config.yaml
num_hidden_layers: 11
head_dim: 64
tie_word_embeddings: false
init_std_qkv: 0.0545
MLP neurons of a small language model. Each row is named by its layer, matrix (down: output weights) and neuron, and shows model dimensions 208-335. Each number is 500 + 25 x the weight over its row's rms, rounded and kept within 0 to 999. Numbers have three digits each.
After each neuron's rows, "fires before" lists the tokens most often just after its 100 highest values on Wikipedia text that the model never trained on.

L3.down1110:529494525480501490483450496499509505483482495497459465474479455527512480451492503490487497519436501509482459508574488487474539524482506473535471463468502517515482508472525495504535465525487476444512538511516523510527531492509454484525465474440553507499488525524476495465506497471519485521473507494501513504459505427496511529528468528542458463499487484512507486449521529478514509507466
fires before: " to", "1", " of", ",", "9", " with"

L5.down774:548441465490476498535501553495501490489484520516524501513544525509524547517478518525524479503501535482558512512497512483533591526495496537473506536478499458485535540502484469524475525498471526525493553521473508466491497502451446450516490482493520526477528481535504463469508499500514494476516510498477469508514488494488468514492510505506515504487474477496516502484504465470510493520463
fires before: "1", "4", "6", "8", "3", "5"

L5.down596:509494518463494503439507514541517532471508504532480517461565492522510515481542515484501482514505509469476483463540502495485480522511472510480512520494538525473450515492508506472519505470479510456463511487486511496512528460507549469469503457443504511535527478509504492518573513454524498514485505533517494532491499485510497532537524506481455480490515484528513492487550502483501434504518
fires before: "1", "3", "2", "0", "9", "8"

L5.down1634:490466531506459530529502513481550483494502530477508491501495521497474477520538526496498525523516525492541499505504473530536528451488505503497502529471489441474535495495471457493469530549514505478498511452486498504491516473510444479495495471495502487461511490485502496457509494491494514528484545551484488486510539441484533489464517474507525476485502494472484545477505497519492551489523
fires before: "0", "1", "–", "2", "3"

L5.down722:510516515483475487536506503522499490558488480484518486499448563502466530464516494519553509526493541524509511500489501476468492541417504506481483450516464475499464492536504538487516587500494526450507550507497535499477503520452520492485480514539513517529507468488533525491511518451523495494502479522505482494498491478513494480475510473517520519511479496487502516491478509488521506475483
fires before: ":", "2", "1", "4", "9", "3"

L3.down401:551467497505501515529485463477500493497512500471496474500525541499481495472450504516509521507476476511483517534496463487416506514532532455469468507457539505493448515491493452495505473432492490516497492523551453482509524525472512566512483444505520518512515479547469501541467475484498469519476513512545476473490484492518498480482501479487533521488533441501507480517517488488500470491511
fires before: "1", "2", "3", "6", "8", "5"

L5.down363:487506506457499486522518533475465470505505491444465513465489540500515517517498503502492509523528473510507475486495467482507475488512470543520510481465430479499495488474433501493450575518510515494465523536496472469484470453520503509488537505480501466515518464526462495476511552498506478545488518487522478517502482519492511471479497467485519530517483502522484505523523445500512517534471
fires before: "1", "0", "2", "3", "8"

L3.down398:493516518490561484530498530525518429539529487479529482518482510508541463500497481553516495486525471515525515484481476520487495478514475537460526488500512521558502477473498511485492517461498530509522497475526558504520499486508458524457463519486531502486517504500515465497479482504497558539534478529500526541538509502506514515529478469510505496497442522472474502533492505527473475489479
fires before: "0", "9", "7", "2", "8", "1"

L3.down536:470475507513501563483468506483493540524527497472498455475516494508519507483534500491470446515477472504501518537463464524481527464528509506533528509487511478516507489491466485525517462493493473507487518475505473536533514498456469526481507465516482497480521498513510528512438473514528488512530569490512547479504500404500510454504503513479526509535534511485519503476499469512478484503539
fires before: "1", "9", "7", "2"

L3.down1807:506520516511519529475495481478502520510523498511554465499507482524491501518472482511513541492523483462532508470492488511496513541447504515476484481508532505495470520516524530483484503488491508512516489538486512551500513485487509492487528498542507529547509488498502564507498530514505504463481510509521541484526512471522510499539534493506535520515455466543481478488469504513499532523508
fires before: " ", " |", "2", "1", "4", "0"

L5.down847:519478516494546493460550494537459472525506489491498508527489513511526480480505482488519501522552475509517450463495502502496488501513470502505472492518528511507491518513534491480510471515496477473492487474524500503485513490488514494457499499449494488498521488497495502472501518450512472536541496471482519503455481502520520500527508537535529461467542501483544501472523531541508462506490
fires before: " |", "0", ":", "1", "\n"

L5.down54:532509510528481493500459512498506518476544493478478487473507546523494440480527482545509496464503517521507513496575491500540524517509497532508495485511495471482487493549526489472514516488508512497491541511479528504513488507529496476496494519513532534478528489479508491493456486473529488503517512481506537555479487497523497519528473445522480483562486535505476516505470490481473484518506
fires before: "2", "1", "9", "3", "4"

L3.down286:543544486555479499520508544516494490476492468477511498480500489500469479533497467530474507508490512473544506494517527532504454503463487484480494510500519506529441543441465478503495499513495489527495508525485515481488489468480467447498510486519482532504553441515490468535511531504534464469508559522538509506516512493516481481486518469487531531503469457534470522520507462490446514512488
fires before: " |\n", "1", "3", "8", "2", "4"

L5.down0:498527473491501477554458510516480496545528514499494518504465539495500512473525509512473520486549487502515496475545492490440557538489473546465513457528527510490529552527533507455502528500509504496485496523511534495477489464512476499522509490520532497508444487523525479523461451479508539484530527504492497536488519487517461484519509483509512521509492524500489502560512529517539513510504
fires before: "7", "8", ".", "4", "1"

L3.down366:444538494510495468516534517482565549475496500483541506473519499460492518484476429491508502519470477495486444506490518495507499505450507512491516522468515523502510537471512502494481482520474504493524495499496501520479491483502500487494486534497500501528571472521494495488445511467504516468519505472515491536498523485491481503498518495526453469495471469510506507515497516497501531511519
fires before: "1", "2", "0", " ", " |\n", "7"

L3.down455:529515455519490487460517487538487489481485525503465490474522470488506518480467523447482491530521542437513486490472508505536552510516486477493526514470516475506521534533523473508534486467500481476479474455468483495500475494483501500474508469488476460530472493507478477488540520486504489533483513538528491534547492514513494531560479483477518508495493491492464525534448516481501421514480
fires before: "0", "1", " |", "2", "4", "3"

L3.down394:494492510494470542475481542487549474514466480503459452523485519489515529522487481453497461489464504510475515556474501468506506491490497516516510513494506464496490517491469485548470499477499486524506503498519467497502518503471521474521523501495472525499502524518502495479510431520477494463484489471448512510530508530442509496479501486468526537514483463510496548507480442481495493488532
fires before: " |", ".", "4", ";", "1", "9"